config = dict(
    head_dim=128,
    vocab_size=50257,
    activation='swiglu',
    rope_base=10000.0,
    parallel_block=False,
    lr_head=0.00385,
    warmup_steps=200,
    decay_shape='linear',
    batch_tokens=[32768, 65536, 131072],
    seq_len=1024,
)
MLP neurons of a small language model. Each row is named by its layer, matrix (gate and up: input weights) and neuron, and shows model dimensions 48-175. Each number is 500 + 25 x the weight over its row's rms, rounded and kept within 0 to 999. Numbers have three digits each. A neuron's up and down rows have the sign that makes its largest values positive.
A block is one neuron, or neurons of one layer that tend to fire together. After each block is what it responds to, as a language model described it from the Wikipedia text at the highest values.

L2.gate110:484532504511502500529472513496513485500520504543502498519491501491470496529518512473500542484508458509506514508506500491462495507509519498567506486456536473530510512482500482487476520532536466471510498524502502487486483532448530474467515515506479532527526492492491483498501546534479522507495484477467489547479511462520541527475512494474484490505509514491499502522471548501461504503512
L2.up110:465513461502545511525498499467507492497514521520475514498491499489483499513487522511525558513463491556509514488484528489546518509511456491475492475507495477532494467481494488517479482468460491492507514519534534496516475512518470484515506534509472475494505431470466486510512472521480529470501460509455417539497463511472495494527551517493561462479503497541504495539484497496498456500488
L2.gate666:506471519511520474508472524540478517476508481516506517504493476533495497496492450505486515483507484500564519511488520524426515502553499534494530506466533496504506439530508536510480516487507473503510534515521499481479498566506514519494515515483478522479494463489469487513479516543459507501488488538493452494512502478513551541507497438519532501534547530494513497500518534552529499518477
L2.up666:513528512498492503512547501507494532473504562521446475537504485485498500468522529512511445534445485503490519480474515500525462441467470461542520537460478521533491436538500546507535494514489491512517536521519506507493446505489545464477472464484487505510507471499506489534527501509477534496503516460510461510545491498417509556485491492494475507466509495511481518517452538448548554516487
L2.gate873:516491487514530503495497494493490459455505508467484498522475510517498519526549496519484474561523496477520489531555528504507503533483498486518503501509515552490486532507519475473484490457480462493490484541506524498470499496524497491509536470528466522550498470473494516502510496518550538517472479540534501517514516497515508521521514496501502537473501520546550521527535482503521477489502
L2.up873:492494503516493491468462486540471515508515512523504503484470541496500509547538571462497474475468490510504498473488462531522512518501530528500520532519510508475514500484540508502463517483487535495488507458508522507499457504503478518486468518512520496486501503505501499482516526526498491497559514477555479513500517504525472481523506561450500543505484515503520497481535490490461474480520
L2.gate909:520518501517513497527431498508492495495482513548501483523522499474486443521481484485477525505478490524540530451495540471512492515535483487510500505460533485498486493486512510455463502558520482503493465579491519488521508525519542466443495536499429494506561461445448526470548516534494467527523457545518511511460491505488492526512520499512516482517486521482522445523510500479530494532521
L2.up909:485496480498475470490483464552483476485520442495521507504531507521482489512507517476505525484450483534499540479505543444493477491515494499499503506454504456517508466483534511495467515483512522483511511550520501479498500543522499490496540528515469508469542461472434503482519538504471520499505477529507506480463487472536539523527488456498506465507533523511542481492537483495505477503551
Responds to: Season-range final digit

L4.gate403:510547483484464511478480471517517502531468476489508484544534494537499467511506514527484502504527480507511497513513534450477522470496516526483508527508483488471497493499553510527511493539511497501488474537512514509506500528474518461468532473464513504513521538496525513484537521483488457478491522478516552543511506517538494484487522462473499551497486476488477499509465536493482530483506
L4.up403:481495479498498542475492483501507425500508523519509510515497489569513482498501502521476512479529513486528533467480492496484505518462523471491503505466502546510490483486513499495530481495519507473535508543487483522503507518480499528505498517467540568491488516467440567453474522472507513464496494507542483475530511486526471453505550491477514484507539497491475518505506512509495557509523
L4.gate889:457505482498457494507508486487558488448432479505533498493508483508504468506505527513495466492482492509501466514479498536496482483544498494491453518417526491538471489520518493463473560522484484509462499456499483479511479481504524486484487518475503485520478471498467483510494540471478534488460487524473467476533474502531509531507455489539506510504482530510552459489498476474486482498473
L4.up889:545531487490484462533480509455527460527501464488526491516525500515530519528510491499490517506466535519515511480494550505462501460493489504524532525454491504452468492515510445513512532514509510481521495455480494509493467511511505534478527527483507473509492423505481510495497506525467543489485524547516497508428480488539466511514490522516476496488440524517522475474513473496514498513493
L4.gate996:483485493442484503524485489544490488486528485473455507515507474557518503478514535482486497472474511515494471477520494498570484536522536510479495502494508477527495485482477502537496524453536491491472460499529515502501499478515482497521485536491482520480499529486483534480541501493497488471481532493555551473484546517481518501526477506483504455474477519514509532470496483508489532539511
L4.up996:498491505488518523496449507470498481486506469460472532493506500536511537507507448553503551507525465524453456516482450487480506497548503501502465482549464483493510489510491502488503497496525505453509474503560560529481520523490501509541506572492513492528503460492484500522528463512525497449430527518496483491484492463489476502515503539537509489506556520535516477473526435504501528506484
L4.gate999:470481476501441570533488480501492487458513509545466528514532507498537450526524532492518527500477468515499517494533540539504476470539519468483486553446450490507492452467469497451487552505517497509508494512458469525460484495526507441482509554467453468463529504492499496520461517504473480534508511476512485449468481523507474519535522487444523462515451513530573486505512462484562506498529
L4.up999:499533471465487508511528487502482487469544514504485492554513537503510465475500505494481513473500512512495499511549503462537470500518494461480500509494473488521546486506465515467496524496564475521486502507494494500489478528460511494459516470524457477479522539488491478511520516478510450481497465494500493494500496524538498486528521470484506465488503481501560423470516535472490532483540
Responds to: Repeated name completion

L4.gate103:512499474480539499482549503508499508491485465474469510510469422509479483532478509480472512493490459519486486488543506513480497496483507514517495516516483481485486516492483503496476487486503458505473472470491542495509511486534500483545544509490516503491529496489548547523461507476510512513479522519526487527484521472538504507467486558465512503524494535483500484542532482501485527513519
L4.up103:498488487506497507505504517510514501492471515506522543491502456496484474507561520515489521510518518508453527504559489471508521494514509430489441534514477452485503522512498544484474471488510489501495492499530515482479470458501499475478528487460517490522486492479510460505504492545485535514494488480449498531495481521490503499511522533510492476497499524497511480504517497479529496502504
L4.gate132:471480517496479481440535513472497520516515475496497501492521499491442490518542531475477539509458523525496470464511475492480535436480473484526493543522528548520536505529521518498467494525491459517511475497505541542498524513522527532507533534520476540555476469491515472472482498500525480502538493499504534499512540467509505507498491483478515520489478527475504503488478492511503531492488
L4.up132:480484522510550447465495480477539494461536465523463495487499508470532511525492492507496527476468441465454492537464521480479516449487463495496473511519505515527548473500476505528513543530498519499474513522511472520473563511543482502466513507524478496495513535507511496494484516466487513533528494503433481487502487459484465514472491466484526538532477510485483508505494522501481489486520
L4.gate249:503525531517514486497487490507512504515496527494483510506495510535485502476515485504485561491492505491517500443545512537553536499470532510495535578560506473505539506522494466475521508514478503521517493507479503514496468511543518504503502488501467515499499513500501533481509523472508543472510539463520490495511488536512450521512488556526485485500477493505477513526466490450496490453494
L4.up249:479485489493524467410517507502501545479503529429489527482523506479481486492505537506477500523530475523497516484488497487495525469509487471487551522515529460492467481538477524519457473481450442469551483490501462527454497489535500504513519481499484496465487528479491471507501497508530464497468508506498512505486518529509489460483538490495523487520552468468498527505479513483454488488535
L4.gate333:524518513534523476537502492480535519485504552456516529483510462487492525469489496431455532487490475521501491485494473473533491500458509556494489554497488477526478545508505515500524516472480501568495517525519523495485486492515494505489534518533447495524536514463482501488489530497494499518510470542508501520519510534488538476494444561515492539525462482485518516518511488465467480456446
L4.up333:527503498447527512499488451501509514541505514479500506523533512515504521536461468426486537463475447528526485451484486492474511501519495528495477502503497492502525535484509527544522474508494520517527534547466445525492458524577484504486497538525498476499503561498471463468508530500496503518455537478525553504531467498493514514487517498526467501485495512498474482510492523446505504538476
Responds to: Comma after complete clause

L5.gate398:492509512487487527512545496498483519489476514481495541514491505514473532519500477515470544536427508501485504511466508428504505499450505466516572540495498547495479511517533482546488503446463496503508476523492472522502509481468502497528495519482529503474507490520535556474507503502495513533498496510513488475493465528458523472463545520501533458518460494530521511490500503514482473499490
L5.up398:490526483534533528541499487488482465502509512475488520491495520521484525513518520483487496504436506501483504490499523487519535512504488501530557541541474511543480506532512515532503504494478465507519519484492524559542506514535513493533545464480534523494485457499520505476512484518477461498513477475532504516507470509478515461481521520478508503494476461454531500512494501502481511509479
Responds to: Clause-boundary commas

L2.gate180:510468496478516471518526492501499506553514526505487477492513511527448501502505480499478520514474544506502529511497516485441500505497536527473506509518533491489538518499488522561473492525503520510481471516463508515484540493494415489516524465469487535513529466497512500505488528466469493479484492508521485457477473500518471503493523464489537452465516497481487519466509485522520480489456
L2.up180:500508476525525465544529499472501541534523507503503460505515510516490475501521487472486452532451479496480480481494538486494516498497542517453489547503530484545519481472524531539505487505470519508503552507439511511511526482556501465507492472507473497532486495514505457511493547491521528470502487506488490501495506487472473543499536495500538502497477512535484512490487463547521506480517
L2.gate477:460452478502548536476471510493499525519469514500510526550505483478524482505553491496493521493480452471481485515519510552482455476529501460511508485526533522550500516488537530466550509447516482497515512509529506547497527487478493519506513511520492521476501471497488507501504514492507499499535501516485514514481510505492512513477510468506505535529483498504476491466485475534482529500541
L2.up477:459535494507523507497511527518507491492448500514444468551486471511530518523542494469485531511523511478517507477500476523490473514505483461478559497545505531473522489486518512521490480498488478516462516505470465517477537476458512535457542467492525540510496497471484539538523515502569509460537473523498512502526488523497497488496491482468541514493504512480476497494516479546510505487530
L2.gate836:487499511480509494514487496505499530480523514508520502512526460519503444522519515496509535501475499510485496485540499501472468538527520496472512543529515506494501523507516492531511534500489500485505507542529456496498505479473543520503546499489499440510513473551514512499499549511514454510510465497452539494474498512526488540492509486488503457469530524500485534500491503474489483526559
L2.up836:504563483505500490530500514559500479502482503466489522512508489468504500506503475488507492538487477511527529515507539503511441424504476487523537527512513468479498531496499486472505517462489478473516496446516544487491444470483490452513487489483511548470487501508451467493484478472452490527532534477495481494480463502492468515474533548558534512495533489477475453512516480513519513507486
L2.gate898:488515497451501516485518554506498479496517523529466533544506498522551494510529510496493476509476445482519500490509518533516522525466530471481490485503465471492509534529497532505522527509545531454467505516511538516512507506491462518508515462509520479538492522495475505512484533430475464506509505522491533491503516463507484511474479504515509485460463512525475493503491488509467493514506
L2.up898:544510495464504534483511564460493499497492527504461496517448480510498512477499486496487468486421455468515521484515522493439485477408496492502512514527493492479459497521469539494500490513530552546492478496529521543480489511494521513499542508480509510531506502475456491495503511443440471515521530499534465503518509484474487502484532526551569507499462547510509511496497487516480500486509
Responds to: Clause-continuation commas and conjunctions

L5.gate321:477485494511458533521471482489506474489506497530492519531510528475523497495502536476495495556497485520565499469528531467515509456538529460475531552525492491469505453497562513499487511492497497481515559495441530504484496540523472502471518484506445497488520505431485496486500487460457477505488449484503497495474458500513491515509519439480485472528496487516495487494530458474496486488500
L5.up321:489517521472513497485522495500496492519541487524531465526539516473515435492513479530527522476463499516490477475528515481505501532485498514546476499499487489505521492459520536499507467509525541529509484514528495514484478499519462511503504498490483489449532514497461521514516505463506489497496494474564569467506438479493489515542528502503509503488515505472518461494544499454497514485522
Responds to: Inside multi-token proper names